{
  "num_hidden_layers": 11,
  "norm_eps": 1e-06,
  "bias": "all",
  "beta1": 0.95,
  "lr_head": 0.0059,
  "decay_shape": "linear",
  "train_tokens": 913700000
}
MLP neurons of a small language model. Each row is named by its layer, matrix (up: input weights) and neuron, and shows model dimensions 224-351. Each number is 128 + 24 x the weight over its row's rms, rounded and kept within 0 to 255. Numbers have three digits each.
After each neuron's rows, "fires on" lists the tokens most often at its 100 highest values on Wikipedia text that the model never trained on.

L3.up101:103092142115140141138152128129178111121110138147072087101112115105112113163079115204134142109115162142110125153165105096094101113094075149151124094138166090124086126145135128113119148135132145126151155139152124166098091114103123139141091117128077123109142107169118138066141147146116088144119140108131128115138143096104073168145119133125132136104147148116135134136113092105145124150148
fires on: ";", ",", "\n", "e,", " and", " with"

L3.up240:086118157114153146139102163130124152132146130111147089130161125122118120151090088126170129159116162090108147149127109168158074125090082152126121154120108147102096145120111125121123129161136122111098135129126130138113141088096164093145147094153132135150131135171107099075155131156129095107136152120130150134136124174083117124136144115124166081166142096099080138106094072113098090126114
fires on: " and", "',", ".", " while"

L3.up397:147117109113111115092082103148084137126127139119118162130128147089096106116154134097116142114103122128144141114136115123162134128170123121136120152147163136146171098131104138110121081107132118139130100116090137102146165165169155151107135130145139094121091096099128175153125136138130145125095117170089150118188115112114151157127098101130091133117137152094126140154131150164127155144115
fires on: "o", "\"", "a", " Do"

L3.up1735:124118087157119099077113105099146127086154114127109084115154126126091153111144123157144138120137134112133108135112117118140122145077118141108092091176146178084109098131131150159140129151108117113163179127134164161118139121121132134151131139182121148172118103090142082115134113098098145112129072133124162123158114133100159157117168125063114126153122098118148134128132144080113128120127
fires on: " of", "u", " de", " du", " Du", " Hu"

L3.up110:168122146109114122153131091127111143146139135105090150153153139149120173167162150159194146166108162109099135127153092133144121124090152126122098133126154158145135161187140136165147130120112102139104116146140135099180113124136173137116094116123119096140097115152134105104073146125099117080162120103135106137120131154166061153119136113111130131106171126130125146115086142124137142117111
fires on: " d", " D", " Dr"

L3.up416:107154158122181105141177106094126114119101118140098066108137137155118114169121112116111085078128125115132108149120131139131127096139134154135111159151136154113151133190137113148151125086069148143123141112122149136118087084119117175123187151121130124082131112116138148073098168151146084114125106130174129130089151133131142127111104130141115118114167090121087096073111097133119136126122
fires on: " s", " his", " her", " ch", " he"

L3.up2196:100106130129144098123128103142097104171152092115147133121165135137135133140087086120147090092188142117138111111144160102147147090102146160123130155130119118117106124155075110116100144154153132151122130141146123159130134177101128125125152124104164163096110100167153061123116185146090121182154162111108104130158109068065136167124138113171122157130114138111111179108126123120125117139132
fires on: "r", "ab", "er", "ec", "c", "l"

L3.up2737:102125135115149131130157129153123182052167075097172150171166080140153165130092106102155138167106174158124123118138098114076138128133171110148153122143101095145095129123131093093118159100125098130139119119143123093118142110131118147096112127161101120111109149103098110129120152141116122122151072143114184149129123172171147148091162102124105147116155157093125093099115158164158128118144
fires on: " min", "==", " Min", " local", " town", "n"

L3.up267:099117131140106147124139146096158108128137140140111092179123107115147113127106125149183128137163158124126156107143137071140126138164120116148142157109121139150120127158131150150141102103116088131149110113116111115152105151155089140131165076112146107091124124167098117138159087129126174106129121104106169139094125161129116101170110159136183094127148144141131165116135093165127085114137
fires on: " El", "as", "is", "es", " Los", " based"

L3.up2365:153096162102104119130170098154151088190135120092159095129109122090142120188126140155117091142128120145127149122131143164100148109097081144106141090149064170157102152151094126153158140154137135123102146138137137118137152169134112177128160132143155116141137098130165121143134140132118117134140119150155140132138157150104138099121131094101155114113069117114154141102139123144116105154161
fires on: "u", " not", ",", " back", "i", " 30"

L3.up2551:133148144115135163142132122094166144103164134107138071092157104091129132135144112130125118143134158143131146158123070127103195143169126105133109115116168151092122153153132105161132153114113131105140159086165135094102117156119121152147106074133116098158121134138127147103146113124120099126091107110085123089085096096108136135166119117137096111133134154143171104101099113146087129141111
fires on: " F", " that", " 198", " 199", " of", " 195"

L3.up2689:105135105170089122149181106122162113156149129092180115092137127179156142133158176086143115115152099124101130142136095116138109116125143151130155158111107102118139108125151149159112145110091172128111098087142137127136088134032164142104090101116144132076140137108091129123120126111099133110150130120103133095140132141091110082147141117163154116120109077095106175111143113123113139096122
fires on: " born", "s", "n", "orn", " Mark", " c"

L3.up2178:164113160175145113100128124119173161126112138089161135133127111143100162128114123157125154143130140130149100088120127131163128118154110131141132090137138097082167127127139130150132122135119179138090144125072126158165119143166149157120121106137117157093108143124154113118118116129152141164101161145161165106090115186052144135112140120170158126155094129153118114126127106112165126145141
fires on: " m", " in", "al", " M", "in", "m"

L3.up2471:131153132168140114122143093120134166133107146144152113137100147177124126150135126139142161132141140139150138132114121157114172149102145166153135138145087100111131079169127155122102103171151076137096116152151148124116127148139127063163107133100149137136136118139134125102127155118145137141115125094171139126107100166120154121158128149161144139102116121154123107140096142139149128130114
fires on: " |", " 1", " which", ";", "G", " 7"

L3.up2313:128086080128091111125148116165177104141142118137159140088185123089149109144138160135156058148087115140145076142136138137112100128135123130086137150108160132117152130169127110164151113121119110121149152131135125147156139106105124131143140117146118095148118142138148180186183134082087175152128136154121174075122138133151140140108106119087119179106108088081118091122105172117134148143128
fires on: " at", " At", " @", "ent"

L3.up2439:138138126129101126123128174126130165167140125136160102107131158174137146109096124167120136116153099145149155121164154117149136156134100100105123093102118146136125099072117118096118166120147164125106115130081130067122132177173134112132138112123121147123147139130147114123080096104174112085124109126090145201143136115151078095078113115136118104100103146113111055142123059135130133123150
fires on: "T", "at", "ust", "ot", "ast", "-T"

L3.up42:119169135171119128152136110159134087129115114043129113150126168143115134140143195135123160128122133104137140096162161143168173109101109124144104157145110116104112162090123117148133121109107100143127141123113145090132099137130100156119184117153119140119154138105125130080086182107106103146101129151101153129115118156123121122146121137126101130129088143112141118133090148145112105107153
fires on: "ed", "s", " J", "h", "-", "ings"

L3.up558:141117128116138136104161126114119115161166098119152132117110120086146142121097138130118164131122124150165111083190199084145139142105106129142124119116139118079127126144149131121112149125173097140093122131088112125212143096123121110133097123112159115166177151109105148111098153088118118147099127162121090123113139142081143125091111199175133173121151107141116122099101136157100095158131
fires on: " of", "ing", " for", "k", "erb", "ai"

L3.up868:162115172133121144124160144183156134175100137110140170098132120151126130154139141131115114149103139083143200146116116119172117122132120153106117149129121114130141109153157065151163134115099089147108131122101116131143100099154150158114131124134128117100143118132116131159094144118146109070165146141133089099132123140133157138145120143113152097093110133156079125100124120159097104152111
fires on: " th", "th", "n", " Th", "h"

L3.up2197:118054133131129145202146162148122126157118146120147134137130157121123133094129084126129117118127104060130128100142142135133133094132106144143150079135157123151087135150143154143129137126121106112119115087099086131110066117131103139151138123125159145151104118092135100113109097064120147129130112099129106142133167112159112117114109153140151102142145108147095156152168060141142079137136
fires on: "-d", " Red", " Ros", " Max", "erv"

L3.up118:178113121129130119135172078138167125089148144110110143151121111112092114117087127109129129136118136117096154121151148120161121168173147173139115131167152088095098121100145130140061148150091126149136127102104130117159148107086146124125121119153142130124151153109155140108125149135147108126112144121144119157117173110084122145177123129124169118172146137162113126115136112134121089178164
fires on: "\n", "in", "ch", "h", "Ch", "==="

L3.up2836:091129156121134119091116102115133132141202127139157153128129118146135140109133139160188139142081120122126136117121125174140146141106134143155145126162104136120148156131192092112082138111158156142138141107100095116161125112145133131172141136154118124129093141134148141148103092118093159128157127132156103147131127068125108079166096121094127118124094119122115137145132139098136137106109
fires on: ":", " of", "3:", "):", "9", "6."

L3.up680:163134168127134116113124118090143111100166124112146107126125067107077121136146154128071144175151117075153157147154141145096159154127088151071115164109125154145114129123160105097152090122170118119161133133125166133146094145142131141171130107137125170132118152089127127126130115135154142139149156160102122123116126128154122061134108149157111146142151123100114143131148132147131119144097
fires on: " first", " final", "ation", "ly", "ion"

L3.up1831:107134076068091128152120123141134121124130085133154116169062082089143137161140165145155142164089132126092104116180162183143135151118143120136105146109128138134123142136103119090127130140124142170124140106104152104118128114133121108085121155120128103096175154094131072125145157084128104141122112114104111113098149141136112122123122132118145137095104136082149137153120150167111120165123
fires on: " c", " b", "/", "-", "\n", " p"

L3.up263:155150104118127120118170097137084099150140126175138139155130142091136112168105066120130093139145088165208125108123155096112144112160106139119100132106157143136126112161125125132096124142097133137140135082149125127114119084059133095144104141152124122119186169111112163123120155148149102061141146146117130137120096141127096101152112110142135127130118099147155136129124121151114153142064
fires on: " l", " set", " April", "ur", " January"

L3.up1392:138164140126129115143136094120105146125134173122152067155110126159170130163131113136130119140076184085154141086133118088205156158148133137166155084123119114153109134150132132165111121134126132127098143126162144110170135110141158100175160141086139120102113092137131152130122122135100123114133085133142102142115124119122127091142114154105113120163107140131198105152117150122156147151078
fires on: "L", " L", "P", "M", " V"

L3.up2204:144113153140121108124126079115140115062133115126117121141136169099107128173152159169137097139149115134106142125137145105096141122121144126143127162118164081163124090114135076097097142179098124123164119126144121101151117142106124122113122132116172111183112123128132156093103089118137131130074145121122143102157134112146111113067113154114136173148138142129097149127155128096149148097099
fires on: "ed", " associated", "ated", " recorded", " reported", " at"

L3.up3051:139112108177131133165158147094131146134140155146116140123110130151129137130115090143157142117181138098113119125147164143150157099129160105102117154078141143122098156118143134119101125131113106143095158147142125139144142154129119145060148164137159142089090163114157125122170160113115112128105125131138126110143144119139140123118140132127191101105136106096139133113119133108131169147102
fires on: " main", " to", " M", " sup", " not"

L3.up2377:092144096103167078141068119193122127161156128116171104100168144091125102143111131151131158119137132115134138177096125101144121092149128120102141136126102154101164134125120106133193163115092116100109181107116130141130137131110111153108151094133082103144173129122126145141083136082140075138115101102134111149121125144131162135176120079181136128101079128097114096169104121111106149150134
fires on: "a", " of", " La"

L3.up1302:130138166165154131188123159098135109064147133093092134151165130127163114123128131161124187136163104120111152130113136177125149137159093146093148132149111136138135129129128131123142139087154196088150152081129125131178131095130128130131129106133136130112153153099124068109091152105152100147164130125107146103147119172122141186130148143131138095120143112136125151132104123144111142104160
fires on: " and", ")", "\"", "===", ".", " but"

L3.up1165:097147162097151128128158135127137138121080150081115144147142106127132166135158121163161159127125121098167092116124174099134140126093109123167111098113124153185162099139111163117120081147127161179096123128155145117125136157108124146149149126182113112146138195096109152074106108115100136112134179112132144145120129184143144131141117142138159085154086147151106145109157098122137085132107
fires on: " Ed", " Har", " of", "end", " def", "ed"

L3.up1206:135132107141146129143163115129138131103164149108143132120213110130117130147121131134118151148127146145155122124154110132109136109099139123108093132147130088149152118098116169180136168101131125105126133133127162091097113114079142157091125108142105175145125127117140114116115144103162086094148111119112127172118134105134107138172146135131090092126134118120162144144100127137123125135125
fires on: " that", "-", " said", " stated", "ed", "/10"

L3.up2044:100117172143153152138132110107124117125117115166148166180141105150183104118087146135159121126100124136117188156127117120115146117135101101126076141048120128120153146138092152128138124124129124123105119074101152151093118128155095128153133207135149114135095153133124122093115107147106136123169080166114115102180091143124184079089129134133181112112099097127145074158142135101160099161123
fires on: " and", " well", "ic", "p", " cell", "ing"

L3.up1444:124134087114144120133152092162109120140148134130136116148129148116111142116076163095145133153134095069116117107136166111094137169119110143105103128161108179105103143087125125138115114158082113126138129110107128143129138115146126100095105112133192145145153173166130125163144169149119115087114166163136117111135145120121122098122073134153105141133165074112115136078126170107167137110117
fires on: " 31", " 32", " (18", "_{", " 30"

L3.up1373:146121138169103086105129130120137138113144142139095113137134107069121119115120186117122149133098155107127132130175129108123138132166134099124111153134152118122104121124081120127119151117139140123148124144130138122075144118099103126106073101100139125157185116134142080118115125152134139144136133165180117161107149145148166158179111130111117135085154126132132109116077142104133093143130
fires on: "-", " sc", " investig", "in", " only"

L3.up1403:123124117127157095134151181118084134157110120136151121084132117150102129165127114143139136145099110132168137127157150120164112115137159148127142083160166152103118162129139129077177160110080150110157142149102120121150100132105157157116152144127112096145147101129107147119086138128135134138140184106123122179133123157099128154076069123113164141126159149170112101175123144132123113089114
fires on: "ul", "ol", "il", " sal", "al", " Pol"

L3.up2894:127119093139127180133149138164126148088110124126132102114105122111171110115101153143142163189131101134118083083141103112117152113124103121093137081109107138140098141147196100105090152183161141139142132155164140115141050137156138127135092125101127145143166083099104129160100100152081120119139147157124196093138179118158161167192159058121132134164158156130139116129126126158098132137158
fires on: " fl", " land", " se", "le"

L3.up1868:135129118163123153123115138142124101171108122120140150151132090147108123136138145171128146148153131121137117162186132158126107144123146132124122102127142153125131149145117154072136129167080102100126150155131116130156129172114149117116103159107158119109125158132110103121128114106107141115105149112089173143088113109118129120123132159141070106127104132154134152143101157123141136102130
fires on: " (born", " =", " and", " born", " brother", " married"

L3.up2228:113145149170130072105139123137130147107152128134185133170080144131136097141113127180173117124147096084124117152151168140109138127128110123113136110132139124093098130142091133105129123129109126147147124129152112126151111141120093149151133120158101169113100143129122133137166148167107121144165123129140149109100115117142103106141125134104133100113149117129103135126118117161125101127147
fires on: "-", " World", "st", "th"

L3.up972:126093139154154152130161068128129164140152160123148100147131160119137120140140145140090134172122142134120138059068180135132149080111172099098114129157096112129114142135188132147130131079137143138141125103137136126137134109119111117128113112107137091147125134111155125116139078089120132127080109150174134121110123135121150167179128149119120097101140088163084147112147139166122137133104
fires on: " |", ":", "4:", "5:", "|", "==="

L3.up859:124120147132135152160120096143131120163127132103122110098132135163115148178124118130165138115111094126141129152139148116135076117121130131170140119195086091143117116140148145087064140113142137119121096130157127167125096099128123138159142128142152127136140175120164114106150138153136106112132137122084115102129127152119121112121113133102129137117131091091117096127145118173069124146175
fires on: " of", "e", " Me", "os", "en", "G"

L3.up1641:152144110132136147121101130099145093128166168122117167146148141113136127176149143120134085099142127087128078150123125133154133155072127146157127102101127095078103158150141127132125152190104143106186149128157149131130111141119154138151107100131112117157124113124128098106136128121140125122169112140111144073169117135145125134113117083170124175093135092104131123147133163095135128135136
fires on: " based", "uc", " foc", "or", "mar", "as"

L3.up1254:143143108146112134161148111124146119140114115108128106134148110126136157114098119113110100151154142146096096128156108183143138111097144115099109098161119122147135115152114139166096110110107118132122082112111137139132118208147067117119151194142117145105079182127091141121131061096153166143176105115112119140128120156124107140120126132152143107137115146126097103119141144132154160134153
fires on: "\n", "os", "9", "in", "g"

L3.up98:188117108096157140100129171104137141122148083115119165092135194123153112109081124136087144127128135135116141082126145126135125147117073114140112126155108174145112111135163145166117112139116081113114147155155129147146107126088141154110141130141184151184130128135090151148138137109136162147134147109101146109137159133113135138114110164118117130132140131132139147090139126149155148130124
fires on: " of", "ing", " in", " by"

L3.up360:165138101129122168094160143139155117138127080149145130108135100131122152114111113106131129153146086139151121150144114151120097128147103085141131120130123145133127132158162160145129109122094087115144153136131129106160118159123084157130130167175138131147108119096105127069114136091142114081107122124131153102167154113116107140127135112112130111132125164140118123139100130135162144127130
fires on: "in", "y", "w", "an", "g"

L3.up1880:103146129166121167145144069132105138143112175134097134139110115133154136105127133128114116125149133104147141139142132104144148133147138128111143132107150119163119113193160123115160114135148074168148139152117156097108115135111144123103130145131144119123134134162138157100137159099135114104135139104111137151158148152144146137169114128125144160150119102169111124135128166134106157104166
fires on: " |", "-", ";", " -"

L3.up620:134142116100125156174091169168137132112101140124101136105121131132119107143116136149120178151142138089177130126106124127122095120127136160149143145144118118131162155165115119105120138156102163126084134119133096098109137155124107134141137089123151089091088124126131154101169162155107137112138130120164132114148072102105162103127128132159154159126086131159133096104147134139082097104121
fires on: " v", " world", " died", "id", "ud", " disc"

L3.up1340:179135147120147147117150117120150131119161128106139145095126108106152125138107120112110167141153123123136133114147171137083109083115139156132102139116120095118125084117092118140136141151145186169098151136145154135095109162162103182116122093118135122123120135154151103141137104132117050097122149117190152138108089130120097078141139135156105124137093109126147136134125105113121130150105
fires on: "am", "u", "-2", ",", " =", "-"

L3.up76:140106153167153117143098138102102145115137107107130071166135141134114102116087155133174111137103129155141082158141113133177105142139094132118114177126118129103161148114139120137169160105129080132112113127120094168144154068124135107115155156111123076103138151132118114107106110178139126124140152148148125185131157139148126135161146104118180179129138129150129123123083102091159111130122
fires on: " is", " d", " o", " e", "z"

L3.up2687:099099126160040135161083107129124132147129157126115083122137162143147106190127098148144125149135158100168077128137143158154146150086105167143142132171117130142104113168138156100157138136182104114103091132118163113084133139137119141140127107116148137121131177115107094121110114139103068136143108124101108137147129127123094100115127152138134151112124144101125102132128179138162146109111
fires on: " as", " ", " which", " to", " |", " while"

L3.up1082:084147140119149145172072101130137149180121123141118093116161167103164125151101077122132140148124095138136071105140148128139123117152112148120134140132126063139126105143136142096126120146131136126136150142130112146129114170121114109162180125119120118130136120094152129114135105135155094149127120145095159097087097154124128130116127147112168109160164116165128147154153151119130112068130
fires on: "or", "os", "ar", "en", "as", "u"

L3.up1132:138117120096129110122154124140121129117118090177147095136135140106087132165114126129098117131138089105126079122082127145113130128109161166142136126101128125127175151097145122088091143118071135103171123122155106103070161099142086105108141126105108156126119153155093168131128104118142122104142114111086116162157134120098159134140132076120139129144155132127149135128126145155058172149123
fires on: " of", "av", " var", "F", " Pts"

L3.up233:137124129125145111134137137151101123064142123100122144125094130142129143181100127142127134116163118100136130149086142132153120146173125083122132120138090159104154117111129097129154124114136122148136149093094022131079127103181151151118125123147097139146158137114109118107104154126149122114126133153153171128117145124147052107156130121151111140121096135154136130135150120096145142141151
fires on: " Ar", " Ad", "h", "ud"

L3.up2669:167182156124120154142081142160126135173145166100073125113141115123104142121094115172111108107127109127124112106150128149154120087159137124094135137084115139093111123091106134111129106191142101096147131155144110150111167116109145120147128144101148158069153125138155136097177119106125147138104123125179173141144139129108116137104169143174145116124097139159114144124112149166133184148135
fires on: " |", "um", " 4", " 3", ".5", "}"

L3.up599:128135103111129101109087131151136124136065144121119129115118197189104132119128141144136112101122100128117104126211150115049137151131105117072069107117105139130134147099141128132158158191134132097097112133128085149118133109132117160152168118149133131135142118136172085146144144151151142102157149172138116129134136150101108060146155127118107135095146130138089140144144117111081144152172
fires on: " sp", " Sp", " exp", " expl", " sc", "p"

L3.up659:142110074077112102126175096155160151121102101115128113113114119112148113160150117148127137155138115107175135105164115154149078123143108168095156112145181142148111134102111124160126101113123180130189146104109136120083131141115145133139160112152124120128082108131130177122154134112154124122129097143125083139114116110105134127093143121123125180148158113111056158078106107159145119156101
fires on: "iv", "n", "v", " div", " nov", " Sw"

L3.up1387:150108124162093125102118112156126129130150106177090130135165129147172113128083106108133144168131157118123160145156133163171123119107092131075098147159144102147123119135120116118069139109197175132089150093140141149112100131129131096124106139159141160120102084133128161067118156115105087093124107152142195148178164153110126113092137156137152114145114128097151099146103144091146089113134
fires on: ",", " where", " did", "ob", "ol", ";"

L3.up283:153161117097130099141114151157139138135114093179106112154158149130130129145125130100164150125092113119129090147142102154091113135154104086089150164146125102118106124115089168127127131154133132142141144171157137140120092192088125136084103124148136077153097141132137129093119104116106116162158130132140089129105165084144120135131132152124114129105116117075135108144176087147106082156092
fires on: "c", " mat", "at", "ew", "-", " sc"

L3.up1420:100107123113145144133083126110134159133133131127112123133112126081091114123142104136172089139132126119127128133100099108171063117161130133142140139142101138137117118159115128157112136166121100165123105110085110127157145136122125137117145105182148130117133114156136137107057132129126092127100127146115149129098137155149119153153133094107094165160162155184133083125147066126131128123138
fires on: " e", "n", " n", "5,", " 20,"

L3.up1413:152104112144132132146120164147110115133117133114131113113153137105093145132125111142132115130116143161157132128088125133126093169116096120099137140157107118131140130129132117142119179106111085105120104063107135148101151150131092143112157101151134122192109173131116131160117107137102093139186132172142130166140135117099121128148101136150109119108115142121172158129134119126119156134103
fires on: " at", " in", " for", "/"

L3.up1138:146091121153144130133117097134109170155081118098158155136110135097085150109081144166149132156136130119099133158131098135161151150112093160143145088106181122111105091112137148121123144159144110121132152112160146119123117141098110133145104128145154112162137070144142119095124130127115132142104075115096129092147148135169097144115172129123148113101167152178135127182106158128107127136137
fires on: " of", "u", "i", " App", "ing", " del"

L3.up1587:167072109158128122132107122167086140156140136106174166098159160146139104167099069134114118130088171093179135079128127121133135099138144160123065153140139114150206136114136106139125149130118120137140089160124163114138145135158154114097135081116115138141146087146111148136117119145144113081121153130072158072126132158104098116104154082096177111144146132116126173091124116105122129183164
fires on: "u", "'", "″N", " were", "av"

L3.up2388:148133094085180160109071148125154158156115132113148157100120088104171084138104144124109104153142110092155109123160102118106117125126140141131068152139164107166139093101091105100116164122052153171122143121105146109128125119121063102117115116153117119105155155125146143173115148119144176148147114092119110142129090135107150145103173143131099119147131130161128128138138077109174106169131
fires on: "r", "ak", "g", "ous", "v", "iv"

L3.up1896:075122153122116129162137130121124103123093140113118084130153131153147164144131109132097110135116090142160153155102109125101152102117121061135147107191114172129119137128127152114122148085148100091149179126128142131165154151150121127116145125101139131121107169075156160103121171114131119121125117120133113093132124111138136187104154113114140110164135115136095199092130166151125111142148
fires on: " after", ":", " until", " date:", "|", " After"

L3.up91:126120120144117154132119125149135103144157102135160121158147109121140131112145164093136120170066112126137129161098168145121149151096125147123144105123121089148127150149116107124140133161156098117080133134101116140172145134141160106116151116106132122185154121110121161126111152136116180157143094148124137128138159143101156154135129153137126141134074098077112114111159100114148166090089
fires on: " by", " to", ",", " By", " upon"

L3.up2264:135112123132115135163146111105093103141145120130120108131116151145144119167161132125161125055147146105168151119128123119127098115089124158100113154179154128144142132176088141109078128146112105125136107111147148151095075090149107126116130150116141158112113157163114156091103138114071132060127142142144117116131141114110152109138118111151134074156128101129125123092162140121159116136132
fires on: " he", " they", " we", " |", " she", "e"

L3.up1262:165125109131101126154142117141137116112104157101115158091131156134119171168172108165100133095155097110116150160112171137087139142160124081101101076127157156125134130134094156138147144126083119103126090105140150112111113110111118143120159149144130170160126119151151091156129139129125117101124134149129133139101196123118148129188115089100140135119146104141123086118140101124134116094191
fires on: " of", " sp", " have", " also", "p", " variety"

L3.up166:147130145171122147125118122127104089188120096143129129127156123153147142096143175136116144131152099134159146133136089139132098124127083105147110122130143127141109076114110172152091160127157151110112094103147143110128132129130123141145172115141119151144122174094133143089096152105113120135133165124163133167103069111136139087142147093146136168189116104120155083131147089144117140127132
fires on: " un", " v", "ic", " Un", "ern"

L3.up890:110124109128137099147148121119130100155155142134174152108124123089155106135160134117080156136104130160133158149139150107124113095159134139105123105135168110139163141119139132116156192121117155097141130091142169119157113130091154107097137141158145136143113141154128126157109172147101098093101142124147120132129182147148089149175140136116103077103126199139095163115107151162105151122113
fires on: " of", "al", "n", " S"

L3.up1385:099094104090163127115132160111171161120159149084093161119134130126130108119112106099136152126156110138090134132108132122140100098085124135149139134132136156112128081143157129113104130163121133092100098142077123130138105160113148134163119122120104147116170094155142062100126141124132127141131125095106141150156129151116121137153180124118143122110129064149103137085142131131144127098113
fires on: " while", " sh", " and", " ref", ","

L3.up1163:115109103144138164104134156177135135134122150163078112115141133097177141084134102113135139158128138155142097146119137133141118110128132115161149126126135173157137099078144143123130123157100165134081129149129126144149152146123124115150174104148154116121127135103123117110087112123124110110146124109153129127088129142144165081138112127139119133126126150121122136142137142100125136124113
fires on: " from", " of", " From", "le", "e", "th"

L3.up1400:172122123132095134119177153152089097120164095117136144151147148121121164159084134112097147111091117156145144139129134112131162147128078143138105113135135103109102164159099134107117159112155140127127139157158160120114126132095124129130090175125101104130166121160099113153149088123141140081093135129114158132197139157165131117111101090126169131103087126127083158105117124124110115118108
fires on: "\"", "'", "ous"

L3.up154:151149114161081133170186131146131148144131128112131157134108165131118111119090143127152100199126160115148155134130176141120143146105142105120129081100128157107182105118129124104126134139152115117143132162069153120078115082126149123117107223136199104153123153119146129114140122097093144130120146073124148181178133145119145132132135153111132133082132120163134127130127118098118113110124
fires on: " |", ";", " as", " a", "\n"

L3.up772:172165173116160165112132118144105141162071184145126103143114116119143138124132096126125110140150076110186153139105068108109150139136168142131151163119095087131104125146150113118124119144069150131133155171147165105133136116155131109136117087149136128107135160118154137138117116107120112119102135137114114141140146129148102110149164146165151084113123113137106111139107137103146110149080
fires on: " |", " of", ";", ":", " by"

L3.up833:128131108121153151126103131125124127122139162095120111102082116143134114123101093145134131147121123143110150154094146084110128150102117107174113094152147134143114111143137136115103139145067160127121136111143136125150137087121127157120077136103158166139141099166133185103112139119126155110119146119165142133175077143083100124131125135124131137084111147101116093145128044090068133143131
fires on: " and", " people", "s", " it", "ans", "es"

L3.up245:114135133153110133122116171144167137121106107121135172124131115143120138165120112112111130112116144116130112158167115091119137137088127122112090118147163151120069158128133150134112130120152146097078158105118150137124070142099100141102086129146110116132109121123125148136154113142127150083081133122145159130133126078116077100118082127102134114160143103138117113113118096111102095133161
fires on: " |", "es", "|---|---|---|---|---|", "|---|---|---|---|---|---|", " emb", "s"

L3.up2034:126164083131136171136113117070130161128136172129163119105108127128098115106124114153131134106116150138127143145134123123160149161161127135139116104121139109149117177126076125133156124151129109136117131122132119115140153105125112165146138114113131133143110139168120097152139145122138105131165129134111136094076130121154126136156119135072127141148128156107125146113134144107067161089133
fires on: " M", " La", " V", " Bern", " F", " L"

L3.up2719:120145111142109123105128149107184127137147113141151125151170135128127173102120141184083124113153144128124083126126149111152119159124097109125106119124119083117159145102144095097155119094111134121140133131132142165098147139092103119146115147158154097123129109121146109140156151123156128127141132151152158124152137141137134146152146150154161123164118150121167180122091147112094157133137
fires on: " m", "g", " cm", " or", "m"

L3.up800:170125106153106144182152129175167142127132095092128118139097117172140179129139119127147105153160183145127175129161125139092118162156137099137099126125108117110157144139124097123131104168136107112093135138151110127116118162091153138147104118135134173128139103153198134158140152108083145111124152122172140125130172130123104112134108142116094133110117117118153094144108137135117130110144
fires on: " |", " the", "ast", ";"

L3.up954:168137088162135108141097092125099123147202126115084146119128090131103154150131167160100125135137145138125125155117123089145106129116103089121139110130148168134092136142143109124136096139133131124161129139121148113106145119127116147094145117112115184079126130100102126101088110099147171144102148127141102105103109130131091122128137126099154148142142132166126150131079129144097148117139
fires on: " of", " D", "um", " Chief", "r"